config = dict(
    num_hidden_layers=14,
    hidden_size=448,
    num_attention_heads=7,
    num_key_value_heads=7,
    head_dim=64,
    intermediate_size=1344,
    vocab_size=4511,
    hidden_act='gelu',
    norm='layernorm',
    norm_place='pre',
    norm_eps=1e-05,
    positions='rope',
    rope_theta=10000.0,
    rope_fraction=0.25,
    qk_norm=True,
    attn_scale=0.195,
    bias='all',
    tie_word_embeddings=False,
    parallel_block=True,
    init='uniform',
    init_std_qkv=0.02,
    init_std_o=0.02,
    init_std_up=0.02,
    init_std_down=0.0,
    optimizer='adamw',
    learning_rate=0.00128,
    beta1=0.9,
    beta2=0.98,
    weight_decay=0.14,
    lr_head=0.00465,
    max_grad_norm=1.0,
    warmup_steps=575,
    schedule='wsd',
    decay_fraction=0.66,
    decay_shape='linear',
    final_lr_fraction=0.1,
    batch_tokens=[65536, 131072, 196608],
    max_seq_len=768,
    doc_mask=True,
    train_tokens=697000000,
    max_steps=5927,
    dataset='wikipedia_en',
)
MLP neurons of a small language model. Each row is named by its layer, matrix (up: input weights; down: output weights) and neuron, and shows model dimensions 160-255. Each number is 500 + 40 x the weight over its row's rms, rounded and kept within 0 to 999. Numbers have three digits each.
After each neuron's rows, "fires on" lists the tokens most often at its 100 highest values on Wikipedia text that the model never trained on. A number after a token or word is its count.

L2.up758:544460524536468495504510552443503498485497487464516565500435445457457480524545525463502522518493508450574504526538505543470515509514398581525555523476490517480474548470461501446472510524479493539540495504516413610479501490446520510436501535508449504526504458493478490435461558502629481437
L2.down758:483486415448485486447451458471482440508564506440576529450501498446507514522447447482423517526489553523434482490480414473474529555540459513525462475492479478479516481440440562538499487460443498477502503513558517515477457477465489459472550512470475402476497487499497514506495530465501563459
fires on: "al" 32, " ent" 12, " Val" 11, " Pal" 10, " out" 8, "ad" 5

L7.up649:514498540499443409514550482549488578485457490558518494477483504474502506485482453479516492503486480572516472504463473405526488511461541509549507558448566477439527503492537520446474540505385501505504527533443598594497520530570495497484481488469504437485478411549531525463463521493493500443
L7.down649:498532432570474553513578523517493414542562457501466503488468593501497440483518488478533461494492490431476547498542474508513536503549476535476482422493510571464559537499560524496505520520499482472559523481507456535491551478535453456601484470562508493472497557428439510564518528497496516607
fires on: "ub" 14, "ab" 13, "ro" 8, " sub" 6, "ar" 5, " mar" 5

L4.up1141:523535513511466438450446440541551555422525547525388398549465510500480472480427458512447555538462528498510598538449521505462542551530589539457539530443481456460514465482521500413404567569484443493516527500545465486559544541500492480503503391517535527453446489456628598469515449554482505470
L4.down1141:540513560554525491564424533408593509434548441482501502535508492597480434488460574406484458495593423510464481507512406480551527474455540619552438503496529511475517475419483511538510478468518507511497491465453517446569517523487539554473471446562538537440474488494525541536450537471441478486
fires on: " |" 28, " ;" 25, ";" 16, "is" 10, ":" 4, " or" 4

L8.up651:462514508584390453502473458457503581528462530479419519410501428554545481514467564506511461472476510491493458532531530529472471549551484492514506494452478466555524495507493547504490520485503580527500511503506556529485518478495497469512548485493476487481502457515533509482484491550497477500
L8.down651:553482471540488562435474373465463480506488489488490521526530476591503465451487500477461518557458511487537455569525480493519520512486459466465494519409522473454497471524567456463524505473462537487586454452534528575476488584490498578516457530502514494454490520421495501452464506491475486502
fires on: "if" 13, "at" 10, " Mar" 10, "ar" 7, "oc" 5, " typ" 5

L4.up1067:481497549502439469510491436496515537555509529484518468512504414493515479527530486522436512540504512578483556538468578518492395600488533443471534458462441463437579554507510559544498475454517506510501475445589483518477489460528512468513533502463488539478450464496499475522438455489507437516
L4.down1067:522457456509466489521479468494456501488490490496527507494494485513522501610488564485475505532447503429475487444470532529463469518505410549496436494430538473491443513546533476464493548484479508505548506542480597436479518446462468572493493491487512489466481535540448516539568466513466525425
fires on: " Mar" 16, "ar" 15, "r" 11, "an" 10, "ed" 10, "na" 6

L2.up133:472473472476516450442482501529492556523496440593559485466463525450487479500444509468503414494452448499492506582434516565537463523506542478518514469560537514507505516480451486443545505489497427493449539501507484506558516587463551511557527482528514489480537565551501486515490556551491552427
L2.down133:527448499530475514498448485398478500536544527483534460456474505462489443502415513497515498442464481500536534562466426484458524410500504505482456510509447503499438423521483462536562503478531512477559501483434526443454485552524482432540457515478476521543476560471561466480574560353517473501
fires on: "er" 24, " Mor" 22, "or" 15, " Nor" 13, "ed" 11, "oy" 11

L2.up1199:466496488516472538500531564474566467456506497492520463460424452475482492473550508491455492543445525454503504422536528533472511549478475575516488534603504476506457434554490517532535494477477490527501506461394569498524552439522522518485574529493505533491491546467489494520567476531502488497
L2.down1199:526545542484450572588498568505487547447527509475474450542498515495444466515452479504536456494563507532481526399490484478510525544460519521540505546496541554509509463469479437461580482423543456535547444517443540590448499513480527465481559481501559626559474523518522401522527518446461529460
fires on: "ent" 22, "ey" 17, "ult" 17, "y" 17, "ild" 7

L2.up672:489526500557421522481526591552502471496509472499468553509485510452468440470501473492434511508499510522540471509493489469532545528511511501515508493558485556457525524505452548455479505497470414431547531543482512461518443528458560531488490529464498457442490373515502520458518486495529463458
L2.down672:501468539462433505462602418546568522578569498528516507528514488552541483509435500524482495448519514454408492404510527492501512494507507471479525521516537496437500487423517537542528502526497498469543516484526521544564483491523439442453533521526479430479471465427461457524547496472562507458
fires on: "al" 51, " Pal" 17, " cal" 5, " bar" 5, " Sal" 4

L4.up1035:490511537550505487533448541443510570540479545469532470498497492462532520556505524581501528470493497529487508553432507452511526526465524519499560476534488519499474469514447462423450480446487488508490465409464508463509479431482486505538490483514566444481516478462478514512476429505521530461
L4.down1035:571542477518533556505500517511516472461486482520450526497575498489540528497514524478551476446502533559490523492546576507483497480461514488578530500413491433548518516492551472491488491607497500549529552533513468607469558436410490526466525418553489523465530470476518438529518511510551470504
fires on: " to" 20, " of" 19, "d" 8, "e" 7, "ical" 6

L8.up912:494505504469483490523581520465482532573579397526463536468501485531466534481490519546445488512456409503485469576456483448470534489506531521485500510548525531520512394520458482465492525495437502502564443477541539535464503555531445532528561481476517517493592468440488455454473537458539511446
L8.down912:430466557460443558482485488441453474524494536526523518559574515536552563493490543514484502468463485494524466506499509518514557416520501478472486475506537515505480427503523535456494462484521406555437469476504493461472611484540543426515495445492553482528478514497568493396454463482470477519
fires on: " G" 24, "ag" 19, "ure" 9, "L" 9, "er" 7, "al" 5

L8.up76:448522582513479461491472445530497513473535460515507503533477536529491507475485472474537505473459525476522465464529502515489477545511471448502561516520514519439497478552486515470475490542509476488537571470460526506495533462509542530540496489565533537578487510524551553514532536544464500526
L8.down76:569558531539529559464454549492472516526457512440495507463519539465496469487530531556473476543483459510481440548486515546487428486473445511429486539510431476580490496472499530459537512525495533474524543576459468514503484509447533524462422446504496479513502503515475499502410483462555514526
fires on: " w" 12, " pl" 10, " f" 9, "-f" 8, " str" 8, " s" 4

L8.up114:526485520505450478517449449468539462538477556572507518507510484487513490537537516607474476634524516538470497526459514446454497506500459543479539478499434549496481517504489503548497462481500470551519525463417552507497454451485547474443470436559533462575526459413515594439534549421526408438
L8.down114:502504453558532472522464532526528473447534520575508555462537475516564492502499510514478449498507529473529484512470462424534525501495499522597483530497457446534588540549478451494456439491520533557502543543555513526511488494491547479477413464538500495521495489492456477541503471494564417495
fires on: " of" 84, "/" 7

L7.up878:514470541535514468516555486482572530545499523507547543496507419454500546488506471538569519563413502483474514571478562523489592550495477520496552513567516532500481471554463522506541540566483461481551551477532445578526507481518467524463501501510513523450470514469495532499538528453530519424
L7.down878:500503556458456515468543547497469487508512512469450500437577490547488555495432549488496494488504491487516509458545512495543519503586434492510462486492515631511533502535455418508460469506515516443446453481543522506557497516467517506533495475465486510529489517482518476541466564525468512490
fires on: "k" 21, "ik" 9, " its" 9, " same" 8, " 2012" 7, "'s" 6

L8.up402:495547489489476538553492427452541531481553532451511469451463434507552493538498506536596483488489521470499513436488430458489517520435505510469505512481519535537520480511512519519526477454419494456473466546451542547514500496449455567494527500532575514483521458545508459556421467505552494500
L8.down402:516566530540556522553548508499491574478469447463542503470453470493501470545523460485420499446522561494485461475463477467526485391459505500476520472497443487510455510474392505540381524442532457434538497519480550427572410504506482552522488493480522521436482530505535452447448511505559487497
fires on: " was" 13, "in" 11, "ar" 10, "ort" 7, "-0" 5, "y" 5

L2.up1104:522451463550529481566517541528491551478588468461509560481503507552516497497454484602445502501421477524453460547421456502514568551452576487467517456500523468502474458475509516444423504484554470475496491623484476559509542465467520528508473488497453473531518532509434538432465511484569455511
L2.down1104:510480469495523421439433486502545530500508484549524488391521429491522423478467570531505496445446490462471475536468521510469544559518490464478475421547410493470503458446425557474517514525426539503491525564520492447542488520525492457533510559487446525534531547479534494478554496518572478529
fires on: " in" 40, "′" 16, "h" 14, "°" 13, " by" 4

L4.up251:528512495576520569473463457507503585531580498572414449549414475499477521417467454520542554514471563544515565522422460479476468522470451496450526459510455560529521420526449484533473548508486429485488529476451497465436544453494520544536528391546491501517494437544595497533539478518468510444
L4.down251:509536527515453499459463488511531473552472437506511527509509526494483399511493504487463498477545480522494496502556505499497479452565472495450465516517566561437559360545480503524498462512503534505523532550513449466529551514485472485474471455529525525510522505592527495467556456492542521478
fires on: ":" 60, "-" 13, " |" 12, "s:" 6, "s==" 5

L8.up1336:463471459454489494543479550490417544511462483568562416457511452446541566515464489502548455476491457570504465548457544559481522517476492586454467517506638588510503456468448548497471535536472498471453501473406458524497513500527518546523496491501458545493514547585434524453411502537498507524
L8.down1336:491555525449498487503376394481508448484518537462550511551519519503514444514520421535536484502563461482511504494426522543528450490481421522474501545525490508526471501538500476490526527541528550452431516529492468495515500526535561449506531528480483488477481524510533521457592542422416459492
fires on: " to" 28, " help" 11, "or" 8, "ed" 7

L2.up330:518417525545522501457492511503535501455507509553537493478505488522471489483465515473556477492490457509575499542428578422550478513527485556484467551561439574479574528431457476506485506506465457533557470502530451506571460521514603551450467534447471527530515496483544442505484538594498486470
L2.down330:477463537470465494497481494480507471549403512524548459516506486458529503552483478591510425475472493539537525546497483456478502527521475419496507470460533535512482439516531460558489512470503488433500549558463444468489493592520516484461407476530490514591507534430465480508493473508499497482
fires on: "s" 42, "or" 21, " off" 13, "ing" 8, "es" 7

L4.up1039:542560535527519532503534539451535546470468452441503523488455462512608562494506419536526501480495526494529432585476530504498498525464448531559512499495480463567535473477517530514377522451505486480462510538490515521461486558478512493516536446512522530432480483549552539521418462456505488460
L4.down1039:486480510528439570525523485449475594526457449501499532439480516527504529515521496525450481568433511465537501447464498481484471507589516481500407472490495535472557513439489595509495432505442405569497492582497519496506480494550454530432421535461525464487489535492489502463477487502486594533
fires on: "c" 15, "ing" 10, "as" 10, "o" 9, ":" 8, "'" 5

L2.up214:578468548488534525505590566551547443487496428535497502455489476544454515391550483440508478501496506479504509504520556517440505544490488478465455530614446554419486484411538536479580524529418466461579587550498487495539562472490580537480551539466470474467539532487429508483440492489495486473
L2.down214:511545610496470482451520533526556540564494481519492569452522492464482527494508493462444452497577513545519584526539546530473524507470515468471492524447438560504545532501478502500502494532550518500474499505537481519534547513438438532486535510562563463514467462454512478514572411510507479526
fires on: "2" 24, "ue" 11, "port" 10, "ail" 8, "ort" 7, "y" 6

L11.up901:517558527514455451452456490463512503540598451554447472456445485528474515523538480482484555475417489529496519514476369489487519540565419492436489436502532495528527516569492497525489499584518509438532474507506513500518491449476423524492519433512556467492541520499582509516490526477464506519
L11.down901:465447487461541509527513452491556502515555445481489471480513489528527461466487554477469496485395480526581461465459453492448504460565492476490419535487531530516440489479500474481537526480459500549537456423528483516491532467473580455556476477440557473527561559515522468447508493467495449540
fires on: " th" 17, "ag" 13, " r" 9, " g" 7, " G" 6

L2.up864:458542563512514493539514511492490518452493480457441489444513465559480484423454437534528471443445542473515502491554468505483557533456427507599483465481513530540583528497432551482483516460518487484517457533506551483497524430446528479521490483573522523520541550496508486491517508486513415515
L2.down864:461518539533544557565499462482540462464452441499453444518522451521494462517522529527577497536557524515493444476564487537516542501604499488473477470436510582518539503433478519543481517519505491438514565478508441532559527477527463493546568537568443438482475502456478506442464493521488523429
fires on: "e" 30, " sc" 17, "ing" 10, "a" 5, "ic" 5, " Sc" 5

L2.up631:583447475501475435501516508524584561466510543496466534561510503499415517523511491449494535451466523537571441537463493434553488517512521558469565517482475524481462427526522509460548532496438485539477535541455494628545524519507506519477550478511477490529447554512514556459520498547522462527
L2.down631:476479447448479550533575538484513521532453492407535474511456543589519493509476560450540586498494482517476460471497514492523492493531505526439461524493548532415462455419481493512494488541522455495485576493443487562510472585474476472451475467509449499527463528437467523505487465533511466525
fires on: "un" 63, " commun" 6, " Sun" 4

L7.up1290:469541524524502507580516537516509470491518426538523471426408444528535501498501492577459436464565520551536530450546519503420605522528483468434522436522506425580549443526529490505497472468478522490495548542539508497486496509570473515504541524545481485532501487500514412468453501473489517503
L7.down1290:496474517482550505524513589484466485514474499495475466496388560511487419499536493582524526531462525480485542479520457513479492422443481479446488489472582526472542570533463468414558488519451476502508500541443490498426476531495517502408491540508528461501498485468518498489503514523489520426
fires on: " |" 39, ";" 8, "ance" 4

L4.up1014:443439431567578455445517451477545461487533550569507554564463469575553545515560520509533537491387521457505557470450514551440507513461579549485571519518397514417445513487445534483499474499562460496512533506515493534486502518475507482554508470498530546510564535446523578553420538544573481514
L4.down1014:516524494471434544473539554482526499525511521520469561520501537516496464471517499440484515569448520536529455510449485457527409453541399509577468541497574536494507491515498509503544491477442498539483482514488518472504463500562502584476511509573530492517579568526455452471479577454519578574
fires on: " of" 27, "th" 10, " and" 10, "d" 9

L8.up416:462462457499505539547479495480561476392434533469506514483488508518508518461490503513521487484485550555517550446558443544440557549496490554529550474526556431478571473494535537521513519476461536552532431412492471539584501521457521495490479476513491486580508534512601466483497462479464526418
L8.down416:427480564513530504465517523547399492538414529437496487549533556507549577489436512521497530487510423563469469451539544481492506540473501506496501464444497549537430552413482552496517437503460515501510469473555478543480563470491507473448486524493490492522486546460527473531493459538493544477
fires on: "a" 24, "y" 19, "ey" 5, "ness" 4

L2.up545:608480503498532435539486515491511461459514477492437479562496510532459420484526426477475538512468542460534446552500520539519516567507464460491481477543550507525472525540463527471428496510461488525519618551460510495535550482452456482486515551563496571463454563494523485461485545543456443535
L2.down545:464418486483463472497520584465502488450547442464547461521518482512558427495503593516469488530446463528483469436519542552512484539531528527487532489443538548491496534487448446476411493495481462563548588535619465413471477520499518465519524479497471371538421534478504488493485546505550468516
fires on: " fin" 16, " fe" 11, " trans" 10, " qual" 9, "un" 9, "oint" 6

L4.up853:478560427501555525478508457465562468512544533511524490456490534527507476550449470492506530517419523520529551544509427452528493537442493495569539515528498481505469509564471561495448489457474521546515527490565456557493490447523504537445494451457474417528417459539514528467497542545461486451
L4.down853:421502463564509498467456491444463456443439535502489463508452516547512475487520522494484527482446421490565499605552475493487518507553486515476517455446480447537535506500525539537444423473588471510528519540539467471571422457442571532454475465478432539499491467541474479559447517533493518477
fires on: " It" 14, " The" 14, "'" 12, "s" 11

L2.up21:502411511501484443511520462464498490434557514529508575536503468429591485484471492497539504525451593521487519509553459453506417525481484522505434415455555467490457482483541450509519539534523561494493438583478492490511572526575474567540499449549497468511442515496497548450500607482492500532
L2.down21:496581428483472511518493505516526552556538503487555521541545449486520482563484530493502446515484446480486400442448487471560514504496528485419500499464549472530491429522539466459519420504534415507613482520475468473497472554509546483453459447476544477524471489422484539534505519532486483481
fires on: "%" 56, " in" 10, " million" 7, " into" 6, " of" 6, "-" 5

L8.up808:458534488444517504492523441480526503552501433536474472472452543536446525575477472520555447431470462531416473502531502493447537551521511478551536541557569503485588460476542525530506551561495525483480537533433569509529495486445506536512547522584506537571521581504525523484457539493470488425
L8.down808:458548421477530475494514524537494525494480535468518522470558547469482472519547545478454430470414514589450493528509513483511490470480531494550517426469469525500463519535515505517544569556505543541460478513485427543447472501471481552446433461532457526456522463463496505493544515476570546507
fires on: " that" 14, "s" 13, "es" 12, "els" 6, "s," 5, "ases" 5

L7.up82:480452576553527455525550555476473509540546536483478536416507497521478502558544456527530525546409550448554520497502490611548436519461452507479468427516482524518520418476497410495517548504488505523453604572422503504581488537436447443532505477489444530545539514529447461473501529432457461518
L7.down82:419428475468570452508485511534497485566505512509475537537495569510456514608449495502477503463543481421549477487514548553469464517465473454515494480538473543483468478515491487482514516564472453507519535519447508510475557562418450393514553537518470507543484490515523506541513453472443485549
fires on: "ic" 26, " of" 14, "ip" 5, "pt" 4, "–" 4

L8.up590:441533479492415438485468568540497480581476475481518478476482518458540471494489453487483511435454470540509429575473447542502566547472506461519493550521528525538564468603465420440497505542540451470474534474469530531476474414460477594526521512540462479518528520460541484486511515511496495563
L8.down590:527548477497498506513509444494528478581531406524483501493462467483542489472460570566535571575437517474430504517525501458470525521503476495431498503517566506465523501529497456532530483503481515498450511447436431475545515526556519500555464445468534432498543457505506515448430469466435551474
fires on: "," 18, "s," 14, " Ab" 8, "ul" 5, " prom" 4, " ab" 4

L4.up441:469523507492472428539519510507578497514586514492528601499476425556481507473470489452481507487477466479542537494491500492520443535521456560527505509530504460535536443532473504503497521519448469552524514489509507525476493568531455516516576473436588563531499509562511461460477446491526502425
L4.down441:499515560506514506441536428434559478540492511462512530557547463528467455482592480478530518500494452534496560562532515507469507511506534492513580476523521482456515405472534532559495553501531512507442474476492475423539486474493542452513541538543622550525475480486538508493564511511514545387
fires on: "r" 27, "y" 9, "in" 9, "ic" 7, "ur" 6, "ig" 6

L4.up781:508551520573493543549476523497513563503498481530532490605485451494433548471545494541489449491494466496535440471471540415437489536524462487555520482452412528474574436447435522533460566459524500487546451541470492516481568495519465483486503521521545562462580487482566512572522492523509467488
L4.down781:502504551501448486538513446486516536394476495539448540524462477497452482488414506563610512522411543442576477541549458499436482497542511499528411448477462546426501552558471510501487503588478473500587469524465483508504470453542483471574488549492495518460470418487518515469504411449580541479
fires on: "ing" 24, "e" 7, "ise" 7, "ote:" 6, "c" 6, "3," 5

L4.up153:545542517486437503481517540466505524480451492497523539446458542511466482513468499506565516548475508461449459461422499517378446590562525451521502525497529419467556512402482496523485550464525487438517519539500533505599485528450508528447547478449527509547492530561492545466471530467489502557
L4.down153:443476499555469563461483499572525464500501595526483498513509536540458412476489512532508508424569500460539560523524465491512529500428468535488461517564441569480469557488462601459520502504535493516484500502466544560486491461448498497481507524529484567575505467515465520530501459531524484454
fires on: "ing" 15, "our" 13, "el" 10, "ous" 6, "ed" 6

L8.up689:464523482457374502520462549526530505539453517524508553440486478520493566435426494525571501515446469518459498488440444545525460534379448517517557498517540436480583444484503517463504579444508451498529551449501518460554539421603547495507496542556525498489564460512530524532438494502522485485
L8.down689:576568520416459448457478516527546441482483542571530544491530439485498455521544498511494455434474493509440517467580494481472507546541542451568504478448462442527461515563494532542527557478527528504541513483534554477509454431497546437560468451434524587493492462471464465494581518573487510506
fires on: "f" 16, "t" 11, " 15" 9, " 18" 8, " r" 4, "ov" 4

L4.up636:410531561496532447503582517469509463486510517495473498490510485481547502531479435585540476477506446540490563538530430497490501564438444497503546502511519413498461519568440552509545495499502437503481468498520485537486578441506518506547501503497498384495538528512534518549414420501472493453
L4.down636:500530485375431512527536431503484534467510570451542575480517538488472536514548526584486509468418442525486453502510499453427519488471601472508573540424489460518551537552484565613459489489503476534507472512525497476483491508507510510501525496444539469532589543468498507517490481539473564524
fires on: "o" 13, "ov" 13, "r" 8, "on" 8, "an" 7, "el" 6

L2.up783:531418528540513513492536551544520467477534518541582524506519494506451480522516533451545497448464511519488522579471526487516442546476535570550487429556511465444480480520543522541522577539443467496529480519488554489479523559518557483458560463545461561417492557492500531491555520457516534579
L2.down783:514442505566545519453517562492498464585596545524517515503498527514506465496508476492504504481462468571494505459507488477461443484522522512549438527548484485539494476472481474482542480455569483504510472460443578421399429535471511529536497420473512455510570502485456478488514463563491563542
fires on: "he" 22, " had" 13, "e" 12, "we" 7, " Hung" 5, " We" 5

L2.up300:460451570514485499525543492523508540445532584504530505506490484506525466547452542459492548547439484493540511541504544510537526511442498572519477447575504567394474440524447546444489494542520388558463511495462492534556550484408455506533524460533429428485524536456470463463542482516540556536
L2.down300:494508484458542479543601428503497513485458485481543481463493553503533603498454577505480483429452512468534456522502524500494522507461541546471550438520471505422538472568471509498471427482486450457465504423516447525468521458410546529536492497547404455458468525468542508550617453513528558555
fires on: " dep" 22, " de" 18, " De" 9, " du" 7, "é" 7

L8.up489:509617487488550479546499520494559462531574504492473539505406507501468462501451495519502539446549472460457495487464536461406479582458549482504575454536483439441520469507465575511504532546527486481469581439554502576511461417524550513573430435519483556514504472510499485517510486541468462482
L8.down489:536520507471477475514495536541500414531522513552471547522476534470476498518569498538472479415512501452476495439544529570530515505469518561541519464508426477492514507511518469555525491528569511499490494523520511526552478426502444424465523511495515494482577485473464500483542554525464510571
fires on: "ov" 17, "man" 10, "f" 9, "ev" 6, "hen" 6, "v" 6

L2.up168:450516502502564506526520499462486505521540399552528486436458511492545518531482541513525561465509493450537507497466564482550490526503556542532460464570470471533440424528485529528518501535632457467473475445530466498526522569501490472510571494448453464549516500591505455508528501521551497544
L2.down168:544494492498496528494495447465527526456488541472552489554490535530534484518494510501482506470507516509528490561403502443531481446445598465428444537550473507513484443512547552528516499466551477493455524510528508500574505472568468514521466444473481454489520500525565527523535470474428490541
fires on: "ant" 17, "ior" 14, " cons" 12, "ation" 10, "ing" 7

L2.up735:514543586526496449524559530480531536515516445504435496417470434453495545484484513430455509578498485486473489520434440493562537541504477535456468527559476444551530427505447478500580482433525605511469554513449483410572529542435458461491473433487441555539562559520516489437516512477494460593
L2.down735:478480513504538490511590487478509500575485469525472480433575499508506458535509482498455535518468559442436512526457436525557523491523508554465501481558453467519497455536469498503543486515513490499459550515522521449564505531487522511528473480457467500506511532530514487472445505510461509459
fires on: " of" 22, "ist" 15, "ight" 10, "ic" 9, "ine" 9, "ical" 8

L8.up8:574488505604538484524487469403510496503514516435553526430484477506450474501512524488491495545460460523538505500476456437482470496498409486536507519437507525544548431484554484481494512477494514485561564568462540498422468498486459518446516479538489467462492604490459478498510483492449529526
L8.down8:611388465597558450566527537504526418481484499463535532531517510547486451492448492514456453459520487553495558492512444480436415394497454592530486509540450484472498453495481469529457486480522518532467527498467522450427474495524475460424525414537506453534534520489489449498543465485542476535
fires on: " who" 26, " that" 22, "he" 12, "e" 10

L2.up24:468461518518472516574463496424567464532589500491563579499524461527505493536450498494526463425520498440572455557486519435467492509555478556538512513498479474484502445506473489460555552540506553536468528558496505575475557529505535533503515458534500508560442502504482479442444490560534465544
L2.down24:469564492551480569622466425496570566490576524439530544496497529490534517460502555531393509491479518494521539487554457476531500511562548578562476460514551434522501486546462474381544465475524485508535480486485453562533500492520527506557466454502501517492532538439400490488522473476441377544
fires on: " of" 31, " until" 26, " before" 12, " since" 9, " to" 7, "-" 4

L4.up181:462488473542539531528452543480469546478432499557443524556469501538464489562415525498557523497509479532465481517580526469460486515449477518552477504512498504506584518497557525531478511447436522481461479478498565517536476468533548533509504455547429427530535553561470471568485513491503470528
L4.down181:485485513456453526527521514527543487452530497513470542511452427537446561581589522487450508508510446458556466585550561488519541484519476436459551514556476547456461506470525493567452502487552471519459528465468595512515495501513464517563486458533430486599518487559505567417461457532492456495
fires on: " that" 16, "art" 11, "," 10, " when" 9, " later" 7

L2.up1298:466517534562451435485530528468469533533531421513537593499452448407510580532489469491506439512492478465466553516494566487471528515489541569488525494532507498561505449509468473522518512486484513505482509430378547485436533431453504493476476426523544512506506564525565537522515472499509481573
L2.down1298:513567485517499442540484491531544497463512530480476511490470457468535493543494473554551523491528467432411544427505530534445442542496532504545465489509515421492566465472534522533455473455456525430459478476461524578442557530496530508440446527563522528484538461477486495492547478508472441467
fires on: " to" 14, "ent" 14, "ild" 12, " on" 10, "ud" 9, " for" 8

L2.up88:501475541584520410511537569484526517557464541495538492516429445498489505505496539500440460489454416479486439520435505413471456508442494462541442531576518481535520549457497553516540581482502470496531492449469504414565466459461525519482509523541524482511539514534507514512541450479500478556
L2.down88:504481525489481541527435520516560516482422537508452487527547447515514443447460499585530506460495440475448466513431519440416509461466526474472509459569494561426423477465526518502497484433470532452476478499458551514496507460442456522517568485626581522503512517472443457570514473563509400542
fires on: " then" 31, "om" 11, " followed" 7, "ending" 5, " continued" 5

L4.up913:532481468472422468463513440453530526504514504570475481581491474457526497526505481547535514564473531490548551581468485456508553515473513529456584525514434510511458445438414477525474573477431456417529438548516421494465505542480462541479581496472541545430505464516521568531504508570508431434
L4.down913:436495544529531533502559548448498507532454552486497527504519504555479473507555568484569472481511502549397436504540520498477504519543505506574445486511528479527499524458453597465508428488505454479454517481516519540472468494514516531554544532500496436470545483532460498520506517482481507478
fires on: " |" 24, "\"" 17, "'," 11, ":" 6, "is" 4

L2.up807:429494502547530400481574555498497522406511482504551501546504483532471464542508539507488453479394476449510426584540524488545441519436472520526513561535535551499453513457529526478568545483485440495564531508412530464479501496501554496548507522514436483462565514442466544511519557444538483493
L2.down807:548510470466549450476418471526529517455456456564494476472510481486540520625486545549529511464519483520465468519507427525459519486499460488458525469548522525525528483499512509501481487489400437441489458469522524565492557480515480452536499473560485443542549469503497523419492447482431525460
fires on: " Sing" 17, "er" 13, " Ser" 7, "le" 6, " role" 6, " as" 6

L7.up122:509509436523499525511423541509636515507525458505492523415458457492551491496479500441488533499473550554536490505492375558526606561483461546462508528478583521516459482485467432465501478522521533525461576485455621501494518431536473543462550469555541403588583451483469418467441491562484561504
L7.down122:505502467512549560567427485416451546458515547513507529540509576473451508494549569528462479511548557553503476462474434480504508503492456418492503505453551564478479506589481443447586485495469558495484459507544461452504474476442548480463457538527524512474385509481513481525519493513470598498
fires on: " of" 36, "and" 9, "ur" 9, " |" 8, "g" 7

L7.up906:495496517550454508565458492418519500533515530501514559383521401519483500482476482487438497488503491487517506504525531515493501526424522549533569459519527492501518464494419507475490549425559424501453500579481468520491443451486450514492531509448469497565521457467582504477485505550542439412
L7.down906:497399496434472521462453528526549541449512468448522444459486566427538507500531536516591495529465540474462480482551592472537552455522483514513477482551459509555509487508530536492463511414444524554493587501616492478474521572465525499511482512465429512481519467566534529491473519456592499489
fires on: " by" 14, " Candidate" 14, " in" 11, "z" 9, " at" 7

L8.up171:523502516488512579544506473497487497539562540502471428510517451497467512494482429437527584558444556508552470531499486408522466549536444512510529442519485509525514448494446568480531561514484493502459497488519516502468489509529538524505604479515548522455451532442555528480502499523517555507
L8.down171:518512493477493520432519482503564525534499525406510499523481515502542490424538491468593582493491494511566435436551523518447510557444493518518567490435551472503486477502494509492533472516503470440507515556523541431514497481492519484559563487493563459479385455524513445505522473463506494531
fires on: "r" 27, " Pr" 16, "ur" 10, "ar" 8, "ä" 4, " pr" 4

L8.up269:424525490487507550473443472485535560527484434470454478447472476530495435550434491538509511440449520464531442535536509526438541459546474431525489503497491524453561461524480564581468563490503454494450555582506540546504479473515520489484562494500457471483582482499462524529472505464516452483
L8.down269:593482478440566478520540535429542473522517527498550528528463435443545551565507578536489476510519507521526523551477437459530545417472435489505572475515586502492503555552525485493502510470499521521475532481522384548450507517541482568466398447568489482526495473496480527484492548467493569472
fires on: " that" 34, " when" 7, "," 7, "s," 5, " but" 5

L11.up1311:495520449489479484508531580570564489482487448461535476496515527437508474501554501488521519545462506479538455615504459445426450435481485520485459469514480543496593545472527445519551426506434514452511531460476529422494531512498505528519489468460457509533471571569479519518476508475461499509
L11.down1311:564563482424525450481427521493602502526522520480516515423511546558527449514494493445516519530522576481595497497482517496541550463502491511544439610516482414495459485497481459531522455484450508498520522441482449504524451569512506517519405530461483561499582485542439466512457474566483490466
fires on: " A" 23, "ab" 8, " O" 7, " a" 5, " med" 4, "–9" 4

L4.up565:447477428525500501519488461519511516457608484521550509476503507471489527484436460521489461410517431467523494547427524587506483533452511552499541491531532556508505503473493503472475525542404416521472530548468464487615505551545490491466487485474495435541534452508497508526475520474472463444
L4.down565:550497431503459512533454562504521443456424489546467497425512461446480468447490530436548433434538484502551480550523471422501434512534539517445574505478532516462497532487526466496475466414493515479454529438552522515488446569551520525516471502398538526497505611491441546501553502547511426518
fires on: "er" 11, "le" 10, "ist" 10, "ive" 8, " than" 6, "ed" 6

L4.up179:483467476455472460466539442471504490427564564569507524586479476437494556507463473517469521491457527503496548554468475527549439501420496464510494434520495472527531503514486513422567625499455497510432524550490584502495478549510537490536489482507490554560468440494490536473484500524545478447
L4.down179:448544512593484522467529547495565565581551507473496505478489559444472503510516534510534479491465498507422484450482479528510478491523525524495554551522517505503484477486520471462537524500474509516552557466511486500470431516483480500430503455495552449487512496530490478578419506465528500516
fires on: " ab" 26, " of" 16, " in" 7, "ob" 5

L4.up364:504584563462428476560462513511476410475441545515450461467504478459557499475506462517443496587495480459530527506447532477521425536442460500564563499479556398605464486545463525440503495481527439444460484484493489499513567424430524528536525462552489491419457548477537495481472459491584428552
L4.down364:431515483537424562513510463505519498473540542342507529530441462427484529445515471498450535504462537464523546507571535509451465509512454514418531516494500496512478578481501564532537503530454512570475517499523521405549503540520469457497476505457421492574496579490448517544496469503495521565
fires on: "er" 16, "el" 10, "y" 9, "r" 9, "ter" 8, " a" 6